Weights of a small transformer language model: rotary positions, 184M tokens.
MLP neurons of a small language model. Each row is named by its layer, matrix (up: input weights) and neuron, and shows model dimensions 0-159. Each number is 128 + 24 x the weight over its row's rms, rounded and kept within 0 to 255. Numbers have three digits each.
After each neuron's rows, "fires on" lists the tokens most often at its 100 highest values on Wikipedia text that the model never trained on. A number after a token or word is its count.

L11.up287:131184144160164127106137135062131146083095113144156114141118128108126076146117134134095117105123139110129126118111144084090118147146160114132122142093088133150120156144142120109135123148093134113113083091097122147133107088137166103115134158079130121157085148158132063125114104133115122076117125143120109097153143138164094116113149098154128169141100133124123087116129110099149120133102094129132121112131108077108162097136141133145130095122122122168156127111123117190123146094128157
fires on: "]" 20, " from" 12, " of" 9, ":" 5, " latter" 4, " also" 4

L7.up494:114162172071152124145138116141112136105153112066117115123131135163116124132077103120143142133140149143086103139116122121146106141129166099120110107136163152103114115112137116135132141117074122132100148169126115094093094154112092121124134102135115155117176136130108116112165129124130089172147135144116132109125123127133171128129119189136116105151164107140152091086127136130093146118155103140132122130165140146131094148142070040133132149101121145111136097141092145159118106166101125
fires on: " on" 23, " to" 14, " as" 8, " of" 6, " =" 5

L12.up312:161121134131137133145143119115107099144112133136153106099171130162143148097101131113167143154108130104136166154159114153150122123140142117140138132144147102139115142062111115164133141134138108147113119160119109121147085118129058128109136119145124150122158144122142148120095122140119078144194086116132153087138089126108109174113094132093110107159107143159116145119128122148132149107158139103136131162087151186110088141153111112132144170110146126151095102137106206099152114143108109
fires on: " by" 31, "." 22, " However" 6, " On" 6, " next" 4, " of" 4

L3.up30:125155114127161148111143148124140156139150134111153120112127130122113124162089155117109175108112158109178113118135128129093128119170138142133145124157120107197130111136124153132126133131136134152117123159150081173203126168121137141108147139100061184135120104151132108087101131150141144121159089124113117111150130128120172117135093111139161147108157140116153140085155158151126099134088157101167148112171113083100138119141133108159165124132098124131125105135165113126086138108108114
fires on: " while" 31, " of" 13, "]" 10, " by" 7, " both" 7, " II" 5

L9.up413:116147125154180167105168130137113157133159137112139089177115155136096145120145138163125100108178130108161136135128142160130104111112163134121168103128115140136100122145151136129131148137122095161130136143135094123144129142111132159135132127117154179131154137160119108131131136150176136113111085133136120155137150143106130134147155150144159150116184148148150150129061151141096128128115157074112121114122148097111082108098148150155135143140137129111109108122133108106157222102077106
fires on: " $" 33, " /" 12, " $1" 6, " of" 5, " Pld" 4, " £1" 4

L5.up51:115118146107169145135138107146145154147149135110138097195112157168090139096133131165130084120159099137149168138126148147139088112134143132156142108126144098160113120118121148136091137075111135089082160146101134113124120133104107108151119122146143127135160153159113144138112125144157137170109134128115179158109143124122113156113133150143103142157141161182152156095110168149113159081125138134111128125133122190116094104086099104130110161140155112121090128109081141138152122155103087
fires on: " He" 28, " of" 13, " member" 10, "=" 7, " name" 5

L3.up156:094141131130189100088153141129149131130120167103124104156090134123105169106137147114110144135165116132151138098156125096096118154132147140100147139131076130139092092147103165160157146119097105141127125114160124116128123139120110080174134100155142119126132119127120118105086130101187140129092147140156117160129124139157151134116098177128120162113144126134148132113087116139061147112122175137148105129163172127116095082116082150119100145138130106159151086147107122163103147121126107
fires on: " of" 29, "-" 21, ":" 10, " office" 4

L5.up313:135109140117149151162140115137144145097160119107130139141129125145091125110126139146143140164176134163116124160135147109173113106130145136132148106159165115104154151113107158115098113138075106177076137147128165127110119114117113123168156152132126130124145160111138131113115153159146156178118103149158106119125155119134103126178143134150115081137160151153167099117131220153145136122082160108118137143146121103137092145183145077129154113143139105116125129126148122183127120149154127
fires on: "{" 33, " of" 15, " in" 12, " on" 9, " Released" 6, "ed" 5

L7.up116:145147159141136136151138104126103111137158106115143122141204135161104122138100155126107118145102125124146127134110142137174120129123126124162126122165159151126092130087111167172124132136139118075118123183110107115133124127121075120122124118128110147116152119129118129120126150168111117116140117134135195124135110112086160132128132142131126098129140139141154144071138149123091115096115158116095138135139142167110089132075126054138148182161133148167114088168085138118162157154100131
fires on: " of" 18, " %" 15, " to" 14, " by" 9, " who" 7

L4.up614:095146151162140164132137115123111115130104122100149139120143100140100095111086168127152109171087146107122130125194094067114126144164133137133148148132094141125089166124096110137105131110116121109119078082095102102134116108123114097141123126156115100126137093145162140165126124121111114114058114093090108153132081139135127124074082107125117134174116125129141083124156126128113134131100159104148121166148142104119088124109109079140145146139134147114147143131112107122116133171134112
fires on: "'" 28, " to" 25, " also" 14, "’" 5, "ly" 5

L13.up353:103132137109088111129140133129155134146155132121163136118147145175124142125124131131129139107065105174133148122145168099125132126106137153144134139104118115136118129108123141172107168167113122119070098118146125131154114144086104102151111114110154143158142134130156113141085133117131102128155145142095121119137104107143180101134090095128156093145085116146120192105153124105147126151083131146087129094117097149129100169142113144076167142106117132097115066146148160121118122166175144
fires on: "." 22, " one" 10, " to" 9, " all" 7, " both" 6, "CL" 6

L5.up607:125111086128090141094105165120132143054125145136143110120135128099151110140118150116130124100123116083128134117136118093119145126135129139143108125101119112133133080169128147111118134128107106082115125125122093182136109138132131162158130113082142135115096129139147118136121142079139129108114125123112127150128187127138106125143148124121129108091143137130141130108166012143154054170119089123121100138122107125138159146173172123132141071122144117139135134148134119098115114128158136
fires on: " |" 51, " (" 15, "." 8, ":" 5, "3." 4

L3.up183:098097083115112119111091118120115085124092101143103124115166100122137116126117157115127107107131119141131127169150102122169152147135117140128122159139100098106110167134087114217153116135176157101159124129119133143119135140167116150129125082104165108125110139120130124118138113107114109130124140133076182183107065116109122153120108135096099087124136087111126095171139099114147139142138177111129119135136126162135166104090108150132134154101142138142131146167148126110102136111152152
fires on: " also" 19, "-" 11, ":" 8, " to" 8, " first" 6, " as" 5

L7.up268:088107113164138146167109112130135130112137136143133162128095137171111120107147140145116109106136111065198162086126152131128144137139122149145160153126095134120111083128059115132095112140129121090139150110129133098141179103120131083130150121116152115143126136137146092119104132108110150092116137105130158163123110125097151146136127065126140099151097173139136149091109167132090116161076171132156104134141096102103135110141126089138142147124125168168117155123117108140157142132148132
fires on: " to" 27, " also" 12, "'" 12, " as" 12, ":" 9, " of" 7

L9.up216:142158127126112137124121127159153094149141146144166136165132115141184196128107101087092136100135169141131138168141089152137143108117127151136126115116143139132140140124120144128133125175135117130099109140127114109128114135094090120157171097143136148093104147142146119148131158120123076103127148149089104155126124100182166139123113112105132094159136105124112127094107072188140131122130145157109091141091099114174097109149098135081132132168082140164119132157087096116115123123127139
fires on: " |" 62, ".9%" 4, ";" 4, ".0%" 4, ".3%" 4

L12.up276:111160124118161139135164113152106109100171088087119159155125148102071120113109100171102122134182120099126117152129119131106112152121161121119165122108115124121128149148088134149141114104143083139140140125126164069095124130121142123119121132105165150124166140120124090132124131177160060097129119153118114105124140111088137152157140133132137132154137123126139125088053172141165114158112129126141095095130122128130101104170146135136119142089155119091110100104137130108138146117075120
fires on: "\n" 37, "." 14, " /" 7

L7.up106:121154144146129128109109151093091185092153071137131126133098113103106104149105122123105143085176126122094092096130113139137067174136148136160098121168134149154114125145144110116118093107140127106106150109101112147121136122125110119143166107097134158158084173139135136119147111130114109084150104155122140091128154140144131138126146139130150135121172107107116095117102148126142085139098105138096138126115111120143180104146170107175144124109086110190127159103147124102116129097105146
fires on: "]" 26, "/" 18, ":" 16, " °" 9, " while" 4

L9.up367:083143103109131184146127139159160133120111113133101155178126115125073106152145169149124103103150165163163122134146136086126119112168128152130134083130131093165167113127107175149122141136117106159120142136132131172125083162144131123153136126114091175125148154132146101150124119091111156132111120109148168151114123119099110154152118151120112092136173129124134104105092141161111113113104171160107183158167108121127118112113170133129149141141179122151150150132169112109114136131132114
fires on: ":" 25, " of" 19, "A" 12, " be" 6, "-" 6, " and" 6

L6.up296:146123172132099177121135164151139107112117100114145149159141160158131130082103125134111104142099125106116138122166086121172128132123137114122089119167132122146144108126133138158130094135117149160140096100126097122109120132126098140151104133148126108172075154151142116104119118162118104174158121094145124112150062143134112124130165195116145114183092154139118131096118148124146117130085164109134151121109114145168121108146101170142077137098121144175123133173118094117108152120131106
fires on: "-" 19, " against" 16, " with" 10, " to" 8, " for" 6, " like" 5

L5.up453:150119097136153134142124100122140137125125154146146143124115131142119116109129136135131134168147102117165140107137151092154148143114141138084152146135097140100052121130074120078117140159123131165085159110128159138121123128153130093151119137089117127127163138102161138143124116131115157119074112107098126160092102131142111154083107116143106089109133126154149090136172032140080117136124147118126129176147125147111150122124105098112109140136139165138169146153119112171129119167159120
fires on: "ly" 33, " of" 8, " to" 7, " also" 7, "ed" 6, "–19" 6

L11.up96:099122133155135165145098132120134105136088121112138145126144100160174087158110142121126170143099135119149114116137101156182140148151118128138126162156156130153113154125132094127121123148143164145161141153088111137152121175128131107132150119122123117140118140148150177154129141119136127153153145134146140191146103126105153168147098119128089150122114132115107098123101132126133098120132155151139089178136146147110191119078121113136179151135100150147071171170149117085138132174094138
fires on: ":" 29, " of" 17, "\n" 8, " and" 5, "an" 4, "-" 4

L12.up234:182111102110111106118146136118108128130151140134119129113137145165137112113104123142126136114100119100118138144135172185118099107126146131143110143097135127143106144078122141157127118112143106094071125167146148130132125095128086150135086163095143134149145142111163174100100093152132079097194086136099149094149129128150118139102113106125147108116082149145111164101142126141172150124112121127113124138090103181136122158163135123104134137085146110139103095144113197139166134135124122
fires on: " as" 37, " both" 7, " aimed" 4, " to" 4, " being" 4, ":" 4

L11.up361:145156128121167140125127109112148126122075150079138145113142121133148104158119126165133143144148157144132103106107113139135156150133127135103097133109123159147135104149129101112142161149108149187135130107147114145153118152122162127122143127087091138138167150126140102148163162143123162158113149124148118179133120115165161126165130142109119139077115118117129049144106148105123110118155098145111074206149157095122190133097109115103148115125117129142121170160140105133119118173128141
fires on: " of" 24, "-" 10, "a" 9, "n" 6, " and" 6, "–19" 5

L7.up629:114118124103164131103148105146118127143120167116122137119059108148116119117124111146134093122128148116144149097161120116101118100141143126138159143103103146157124100163104122130108140145119137157136106132126127116133122159115153095154133110156134088117136119133122089156117165068193167095021148093122136181133108130129159120108070109106118140116130117141137121135107103124095144098127104162163092159156118105098107119093097137157120146121119164083130122159122122134131134134121122
fires on: " of" 48, ":" 12, "s" 9, " The" 4, " in" 4

L9.up122:088166174118179145123121100146134120108110151136166100113145142129135110129130126128181129151136136147119114135110141126157133113139142133120113129141115140152121094112137161136090152180107136203097133099117098143166085144106139178163130136166137170127153093169133147136132130088142165175127142115141174158138119129138132125167136162146122143121145162138128138095095136148091168115157160134137171137182150090109110148094113114119129134156109102154117124163146103110145149162116116
fires on: " \"" 31, ":" 11, "\n" 7, " of" 6, " ===" 5, " “" 4

L3.up389:120148174131142084154114122109136119125075156159123141148131150101160153081161144102124118079124126097129147143162098116136135168131121118123130180130120146125113166123135075178172131116127201133128108109137138108136146121141115050138127090129134100161121126124110120089160109115134113127135174107148146177126090123147107144132133129102118134158105085126124093135121083127156157168152159148121121133107126136109145108092100130115133152132104168137130153141138129099101115143094152
fires on: " of" 22, "$" 17, " to" 16, "–19" 12, ":" 8, "," 5

L6.up32:096102191121125120154115149116139124099140101096141101166173131102103132160115138117071127133131131160149117132165130090099143131148138148166115134109145098129142096089138160168131106150123129124090104160106096144140091111109111117182128107124128133130090103127127093136094144124130121127165127134126140087160166108138145121158177134169107149150131133119157159068126147091123094107081130109125120106146146118125108098127113095119137127136116101153150111147134137169098162069091142
fires on: " of" 23, " in" 15, "," 7, " +" 7, " at" 6

L7.up528:156117140136183093099179089131114129138136159118111128119134125133128147107110119132123101117123123082180185100128121149115128110121131120132169139119103163134090128124117086130144130149137120139132081135130129092121139126114129095132125134148153118109146133140115123115114152092203144106073082114138088157139140147125132112125119133109152123144161154167139130112123151136104195138119124085146112145113132085100063120072117138158122145137112154117130103151104144185162169118116108
fires on: " married" 18, " it" 16, " It" 9, " also" 7, ":" 5, " The" 5

L12.up512:132124135117123147142062110100151102103088149160128158092151119120160094121097128138116163132108127135104148123117136152197130145145108118145085145114134108114121111073117083147145154149135132122083111086131122122139127101139112121103119151126115139115170150141140177109113113097058180133153133102129153138114091144109108153134128125132113104115087136151134088139135100126128100142131129108138168165110123087102164134150095114091143143101116114160133150131145151160172095155163148
fires on: " to" 53, "–19" 4, "," 4, " 0" 4

L7.up139:131134105122134117127154122151113121127117133073109132135130145136089142123142121148103111110178096136193167163131127155115123142102129123121119142094109150107108154137118141116158139106138145098133144138155142138104144093101115124122099119093138136125139199111118085128138119138116099131191099139083085140118165110119146161153148150126138111135183138150156162159135205152142160156144134098107105110123130124165141145144130121178133142130203148128134111138135124067142120115122129
fires on: "\n" 22, " his" 18, " her" 17, " of" 14, " Former" 4

L7.up187:139172130129106149089125124121077125168114155135125125120124122115152124128099093123146136108168104115112083129100098143173101197108145100111118146133138127164111119164128141099137116124097123105110131110107123119151141176130132139095146111126139111121139114133121154133168128108110103127090136156124136112122134134086133143099118164130129146069154076147114111172107111123136144086165141149134124147083146144130157122076150186133113167131120163165071155102079116146135139114094116
fires on: ":" 32, " of" 23, "):" 10, " by" 6, ")" 5

L5.up76:130143134128138132145106120092135134082115129098179143133120107082131099138059131109110145111126136110164170129152116099142133145145150150103130168130116140136039158153100146146162137145178122117108127104109148128143116118143103093128132088123116130141122125150156125144120122117115125094134089118086116143120113149163130141114135123137116166147147121122156088063146103088114092152119075121124092188146124103129154098162098128119126111134121174140164138153119136175115135130129152
fires on: "ly" 23, " also" 14, ":" 14, " of" 8

L4.up209:109107100130090137141105128147121120128081132160145138105121102108132127110129121064116170155108090127148155120182090078119153136133139129113114135142098135102103118137117125109095134123111131116112081077154112116127131132158130114140105112140127093118113076133132135180094156075117155174078138115105098136102108147131117152096112111130115082070134116128144147133180098120107126150133183139115116159163111121125126122147134112127126134135112171127150128148158065120130108142162099
fires on: " not" 15, "'" 15, ":" 12, " to" 11, " also" 9

L11.up351:110105133130097162110094153140140137116161148166127138125127170149104140119131125124110155142123089161105107142128141157162107132108136152148071131149147123142134070109140152105095166103171165135055154146141124152135125144114112155137102129099119143133116121120132127154131106131153154151123188161096182122119133113138141108140115129143141118092150148144118161113119111174128115143166125143111189082167085117134134146155153106139135131121151104078137139169188133110105129122162129
fires on: ")," 16, " I" 12, "|---|" 8, "ian" 6, ":" 5, " to" 5

L4.up350:092135155112130147150117159115131105092129117144149126174132119112077129112150134114099133099103142152130123149126162110101109108127101141126117109155130119108132127120116180140119142135096124163115129171102102115132128117119121121141173113107153169121112179116093140069104135140107099172128102159170184098132138090131142152176152127139131119097151110108141160092096205115139132115087166140129123098154072138146111123159149092118162109115129127130140110107149151106100094101117122
fires on: " in" 19, " for" 11, " (2" 8, "-" 8, " with" 7, " of" 5

L3.up75:142154104146144156080142138100119137139160151098132125148126129118101123143113132137130162119158128088182140125116134126094122108110129139111132116120137141163084136146147141109110124135129112174123144098126083151157130107109125146117151207083073131133130158152134110120113131140103120126155090129127135093130178139154112121126122107156161155091141145123140160085154174144134125110094109086131185117117109080148156115166154101149133073123132089133135096107122148133159140071117129
fires on: " as" 29, " both" 15, " him" 11, ":" 5, "Plot" 4, " while" 4

L7.up74:093125109183145120108133139126120136140084109120134140160077113172101115123166108135130081110132114123158129110147141138101127118135119141124135155121094146136120128143109132111101143125113160170147136112122119132139151129116156108131123135100155108153120130144138103146137140130160152082066113122105161147130120105146158146131111060111136116101113157132139159141067199106139173130112136146145090155157093112128123106069146133163137128134132170123160153130124131050123157088110135
fires on: " of" 40, " are" 7, "." 5, " to" 5, "|---|---|" 4

L3.up577:152151116116125146081141146090089130147165143088126125117163086113126115120135111119169153106142131113164162152157079161113116103139125114150128125135156144156104101123149136140146111138149124134125148118125123151107132113097089155108148123142126161136105152152118174125116145098153123140167059138128139108166175125151148118131141112127184134114154155165172142102157157135149139128117091106147108163109118121167137145143139090188163120091097136108115118121110165130171140100083104
fires on: " as" 53, ":" 12

L12.up340:141132112072119152124118125111121126174124105121169085122153144161158151169102138134089170119086120072152152102146127135139157130115148121159141141135155081143117103139099118147142156139130115130104105130144109159177093141104105127130148113158132144162132144134153134124115118132088092118143168155120154092098121144145191142111114148120151130141099103134141154121128158117135080154145116158123111133119155095080135155148130133129135152113118111105175104135154158173115077107177166
fires on: "s" 56, "." 7, "-" 4

L7.up145:181139128128097093120120135111131146111127089184152111133149119104141130140118101120110159113161122112104116112124107129119099150128099126130108112177151121134118119107154122111130110121117136148128115070139104149133142137137114136106140107124115143146102104110133182078134115147093107115171107146135089047132128134154112122142135140106143128131111085100119133146144123118148051123110124161075152154082110119147127140180176118137128126120079092121133139055129135108111098098122117
fires on: " |" 29, "\n" 20, "/" 14, " at" 12, ":" 5

L6.up500:092074128121124142151096105159114110124154116146124133153144116159089113105112114135118124135061130134171168152149132116160117104137121132168161117126171108124102159108100122168141134146101109125093074172088136120125116142127105111136124128161137107104111137147129124159118142119138143125112117126146140135121128114070148124107111100155098106162133156154148115081119128121127102098115128120172131126144138132095111132094097122123131159141119142133096090169133159165119130238123120
fires on: " to" 26, " in" 10, " %" 8, "'" 7, " also" 5

L5.up400:139123179110147130096101099114103140124115141162199095111133153130137132144108119144134111131136109117091069115088148156193135145113158131144109140128128145181120102151149130083091127149125116153046131121108083142139113140130126150148135128059127131137131116168126121150130128145119159105097140111123147136111132119097120144131118123140119119097139125112109115115147109129141107110153126103094113100127131114086151112073152140122110141129086083143058143150139093144137163132139135
fires on: " of" 37, ":" 14, " under" 7, "Career" 5, " to" 4, " 16," 4

L7.up486:126072065102117138149110140125141105090175092137117135131148129183145118135131104125144147120155103143124144155171141165148116106132112134154124162111154121095149093112122115165140139121082125115103132147122131152141132134118127178139119087144127137176139134107147118085132113125105122199153163141153192131123110128142116106122145098123137120162087152133144130120096105150130099189156165131119139128076114123151154158175137089157141152094111122096115105113151147127106125116130131
fires on: " |" 52, "rd" 6, " second" 5, " following" 4, " on" 4, " began" 4

L12.up408:126157157099120121114123141070128097105111149155173088108129146106128127118101146112084145124082134134136176122169112082152147175126132135124163140120135107139095121109077153125167175113103107108131092118135103137154083106134102118135147115121132161119147145141137123122081119117104085122138147169109170098134102085111180126132120148138127139155114107161165124084110133118125094136140112146144126146128133101096104138167113117102136170123165121109161095148112171128115084146144142
fires on: "s" 51, "," 5, " May" 4

L7.up534:149111128153082126149108143142122101154115127176149126093130146114121135135166098119095168141114112145133132130110113143158103144119122125148120114161160087161146119121130163143136117136192124099110110111131137135127158128110119100104129142129091098110081118117135148145112132129107145184173152161140096080118126114080140122118131126144109139122114106116107145149130083121143050118116142136128174116084154082110151134146156136124127146171111069126078147111157114179132116159162117
fires on: " year" 47, " years" 19, " to" 7, ":" 5, " season" 5, " month" 4

L5.up53:148132142130151121108123102120091116136129145110160090081116122149128121133102148164115148123135145097149130132102160140149114110120122123129109146123147112186073130159145136101128128169168135179125123141130097162148121157140133146131151100154097112129120126131158115156133134110146145098122117102131104135144083137117138120105070130119114175100132124124130125113137000125111088099133145129128102147114122132121154135123097117142146121148108125131060132168112105103117147145132140
fires on: " I" 53, " to" 15, " Some" 5, " of" 4, ":" 4

L4.up218:144119104136117138140102135132150117150093122138143137096143095101173102112093180083165141160044128113132182112156118105136178121176125124135134135134103158100142135141125109130089134158129123097156092118106096111142146112144102095110120133139133121121120108105137157155111133109108117159079083088118114167103114159091104136117136110105126115105125147127128117128206114120133116176121141083112107155119143113134144114127170165115153133137127147115106137145163110087136131131151141
fires on: " could" 16, " also" 14, " may" 12, ":" 11, "-" 9, " to" 7

L9.up217:151121183093174121135121092136120147106110099141121118149172123126161123139107129138162105143161146132089126136120135140138156133147137103153094127109135114148147154103173103184109127160161102179139136129124123161111066121157125172157124106134116135143182156124139143117142113138104130169139129070149138104130132153148071122131142165116099125161128122137121100137138091140150170127173146130082137133102134166109115143091126133137105096112129101142123151133100162091164139130077123
fires on: "-" 29, ")" 27, "\n" 10, " of" 10, " by" 9

L9.up192:134070087069088112123092144126122112088152105139100165127133120134175115129103125122130130106112107149103165114150130119108136124143105125162083145086136089121187105122110159149135108089135125104090151156119131153135136150141138113186129074122142094148131124101125114116117106088105122118109152118152161113130123138137113118125132130114112107118088102151118143108124101124171112165143138184120116110088097168145148130170106108119121106096150108115121136127142176128088071118138148
fires on: " |" 71, " addition" 8, " " 6

L3.up528:106131134101129147137070140141130126140131156100121130168083150187106132134128114116091136136114108174126128123139084126142092130091118129124139138116156100174092152121122143168159128130075138125087130141134102154164111143103101145161120044143112113139141142176132123121123099149148124110143139164118117103118121134131141139104080141161090146133120120139128127124148105129121073118118124149122114126129152188121138144173078141160096174114167113132112111128082123120095134151110096
fires on: " of" 34, "=" 13, " with" 8, " officially" 7, " Despite" 5, " After" 5

L3.up501:118119113122064135134086111133135090142095093126138133093146106124152099103139122117140111110116121134127140161131104152170126097126075114146100141118155131091102131090130109166138128140105139104163107130115099101125128133122144154066087097106150120123112108103131122174156170127120117159146127138115147170114102113126115150130150097088117105114125154143153119144124133094170094131162133120121077159102095133170148167091144092118169147145160193149111121161118102101110134123157132
fires on: " to" 47, " also" 15, " of" 13, ":" 5, " would" 5

L13.up542:130157171125089177122118120116142124160139120111173093120144129163157159131099121106109168117092103069113188116129151117199129129125112125149144101175141123172135135123104144150089136148132105134118128118136127098151117138125088130138140093150136177178113118145143143153106112138123126153117154110142114118139120150123150131136110110122120117143106161183129133076128128154132109159141166123137127153135109104098119167165107123119148133084090117113152085134151139136111088104188119
fires on: "s" 28, ":" 15, "th" 4, "m" 4

L7.up441:158100165088123110131115101098140084090153110131155132136199124196161106144075125136150117121106124167131118137109118170181131118120101139158100149124160149146096133098125124124118121140176150134129144149117130127148112115130092148133134075140160145154139131131132142128190122105123099152115139127125183172137085130150126117141151122115133111145086125149126108136119148110118105111173122148069117147134144156152139163113103085120126160118102174152108134147097146140125119141119145
fires on: " to" 20, " did" 10, " Preced" 8, " of" 7, " helped" 7, "rd" 7

L3.up147:119144110116151143132154127120139154109101138113156100141126115146127106103104113091096123136172170127148129101087103094100177107125091155106176099165129109130145139122075113142146147088153119137122123158104119155116121124082095149135090140108127105108128131094108124195132113101098139097157166141152134120153141129114105118137144130152181166140106082155150131141123081120161128158129133121109141105147094142139137112106189127122108128113073158117120126154115175124115120126177149
fires on: "\"" 19, " album" 14, "}" 14, " song" 11, " It" 6, " which" 4

L12.up489:130141117127146150133163118077110166146136136081155095164156135143145169129112124166103139142122121120129144116130128108141181129110170115144154121146119142142108128113080139140163139150115129132106089155162112113185097104117089126117167143176168136160135126119125095125068128128133054115117122142096113081127108110139167125120088132112176132152108111153123188130113148131147138126129124167111080135103134109124111115106114130113131148093129118127143102137102187137143104116146150
fires on: "." 53, " as" 11, "," 11, "-" 5, ":" 4

L3.up404:125172159109089140113138131123133119121121108136137100142098129135130137129076144150054128167090161132161113160160127122122142131095113141119113066138136129137156107180088112134132167131127138167095100141109151130118089143120079104082100154124118116150100132156133130117106126117105083154140136124104086092175071146120118114160131130153170128136123123139136166131113155138131118129101131148127137161090079159154107133112150118126085139093098142156124150159118153102108158122124135
fires on: " New" 19, "'" 11, "-" 11, " –" 7, " the" 6, " for" 5

L4.up37:146117133132115100093141134101097146114148148143153111130132136084153126123134084118140109138175108110111103128139181174141111131104124128136113139099122125137103106173142161117121141080133098137131148135111119150143139140138113160102136139112119140130116087089148121116121112146145143142076172131109167123132142118112128091113099106106133141098131092127118118103112091132157117120177094143080116127113099095141166124100193213142108097108134109113095114155147140093126168083141173
fires on: " to" 16, " of" 16, "born" 9, " Length" 6, " at" 6

L6.up141:103135126112179166141132120142122114137115119058111132127138097145088125131126156140133111149102158120153156118137176060101146107150145133113130122117100140103128132120102155161153147186083115145094108126123125117126112117121134090188156127154109105126141130127116097128108162090131144118079115114181124156141127124136125176144111100132106128127135149123149113119138145140096177108090180101165123137156129125130089098123106117123157138127128144149145090180118128130127160190126150
fires on: "ly" 31, " also" 17, " as" 9, " by" 6

L9.up14:111107105152073166139126158119100117097153134135128105159163130142095121126115104115126113096138090118119082157159115119131076138114098145124105147081138094143114117128108126106101125071120148144114178139083165150143118142121127154130135116122108103162095112117159132150127108140121094154144176155137151113144115099153133092101133113128131112145101096103132114118116082107180133129138078135112134104120112191173180163151140116127128110122155140124135153107133122105070090129130146
fires on: " " 39, "=" 21, " pre" 7, "(" 6, " mid" 4, " Pref" 4

L9.up430:161119131057164131129113093155133128122171131099103157153110093149166117123101134116154135122106128128111133131152151137130136125140143129147097127128125140148135129109137124173142111185156079147098151148144166109122099143140093144157111088132109138137169091090136113126128126139147124166136128093146147142119116163167115110109123147128132112123139136142140120117155102125115171126183142152103135125177104203109119167145093101120113109076113142138114053158127160113144121144100127
fires on: " It" 35, " which" 33, "\"" 8, ")" 5, "-" 5

L7.up125:131119097097079114108099142090154148133102097127153135140133103090160121133108165110143153122090089107093122103140130114145153168133137138149094160133118107139130107142123122138142105128151116065075122093135103146163082138154103126136115133098128145129112085110158133155154125157092120091143127127098134130108139136176098154111141139111128121125122133137111116119170089113162097184141121126115111181143125130135155148172140097128131095081145114151143142115169145172106105112184146
fires on: " |" 35, " " 12, " was" 9, "." 9, " were" 8

L3.up90:131129100103154163137111080152119119101139146103110126133153129166097132145102136158124127117175104144118163143121127107154100138088112106139124136099148085131139092079116141162130134118111112149061152147126100151105100128130106152169126071144162121121175142126148133147114107092112122158103143137133168167118127123151106156133100186162094146170133128159166125123085115132082110113121160149116107156126134161102113125137096102140125160112164118137140081126084107154144111115121121
fires on: " a" 39, " of" 20, "=" 9, "-" 9, " Pref" 6

L9.up634:134104155063156124123114119142095122114163106107134113187133142134149145138101101158110116103181122128135153124142146145114117138115139102152102122082153084147183108143149154175109129121118102120129141115129138139124142175124141135155141075116130099141147102116097107117129131138124113127101183098146130110144148156106105106135141180122119148139158113154141179118124102119130117134146148148086090084075093112111110124143121147138116153098133122114101123104101146123126142073058117
fires on: " |" 28, " on" 14, "-" 8, " by" 5, " was" 5, " episodes" 5

L6.up357:112116107118138127119122111098090153112130120128123139074125122126136141144096123161120125121131166136151138126120105111151145106098115135124137069208107122129158125164102155130125117127101162166172112165136146098159124149097125103154115115100129153125132132139138100168146125138095110078173166137139161123118112131136132137115120129149163171136067100186170117152135084141148140116069131145106128173121137126122113149090187130118108082122094141119122124151112153127159147135145120
fires on: " \"" 14, " It" 12, " Zo" 11, " Le" 10, "\"" 7, " La" 4

L11.up454:130113127162090141139075136137114115111097137166139162109158142122083103108133097127096157155155084115115135118086135141168097113093118110144082138136130107110118132082114104163105104142174128131061110080149148124106128127124122131107075153112109110103117096086148145155121134135112131159160155137124151087105115134126119167122120125124093113127120130124116114131111085130151088132100126099109160133128108090126146145188157136157145133117140099131122104156179100116103122118179136
fires on: " to" 72, "'" 11

L9.up333:097095084117114139152139142147116138105137125116117136176170123163134117148104114108099127131084098131145151113163125132138111122121129148138111132117138101154141118098105190166130146094140108116055141181114165128129114154113087144172122135123133150142123122146157140137105118121118107142146147166131178128129122131149170120121115148153148082164149130152100163035135134103176158160133108117124130128177118172093136147114126110137145121097147121142134131128161172142114136136140135
fires on: " =" 26, "." 16, " of" 7, " one" 5, ";" 5

L3.up230:142157159090084118164114118114107139123103131162116144147166134139150138100122129111135107116103137137073171141135123131120126120121107076147124151132129150098149118106152114163157133144133140153130115174145051148181129101129135161112130068126130165139134115107093095099105117138100107136155145140173155067142143125125154107146159155114146111125115127116139094124118129125169138134145153142097142067117115129140149164126132114101159121108124155110147103142142163101079127094108171
fires on: " of" 34, " de" 21, " &" 20, ":" 4, " for" 4

L3.up498:130108105186142134123139154136137105159118144086094118130162126129123168109128137124090163115112091109207141147120093112116140159093107133091127136130127127124091125131123095123155135118159151148123113068144156111128123112112102113122120154134087112125095148162119143162102150109158098139156113149086101121126174140150110141131126103160134151103123143136147172093124142127131124120081138074166167132141144095133122097099109128142112134162116095130169126113138154144173159072132103
fires on: " by" 42, " as" 23, " of" 9, ":" 6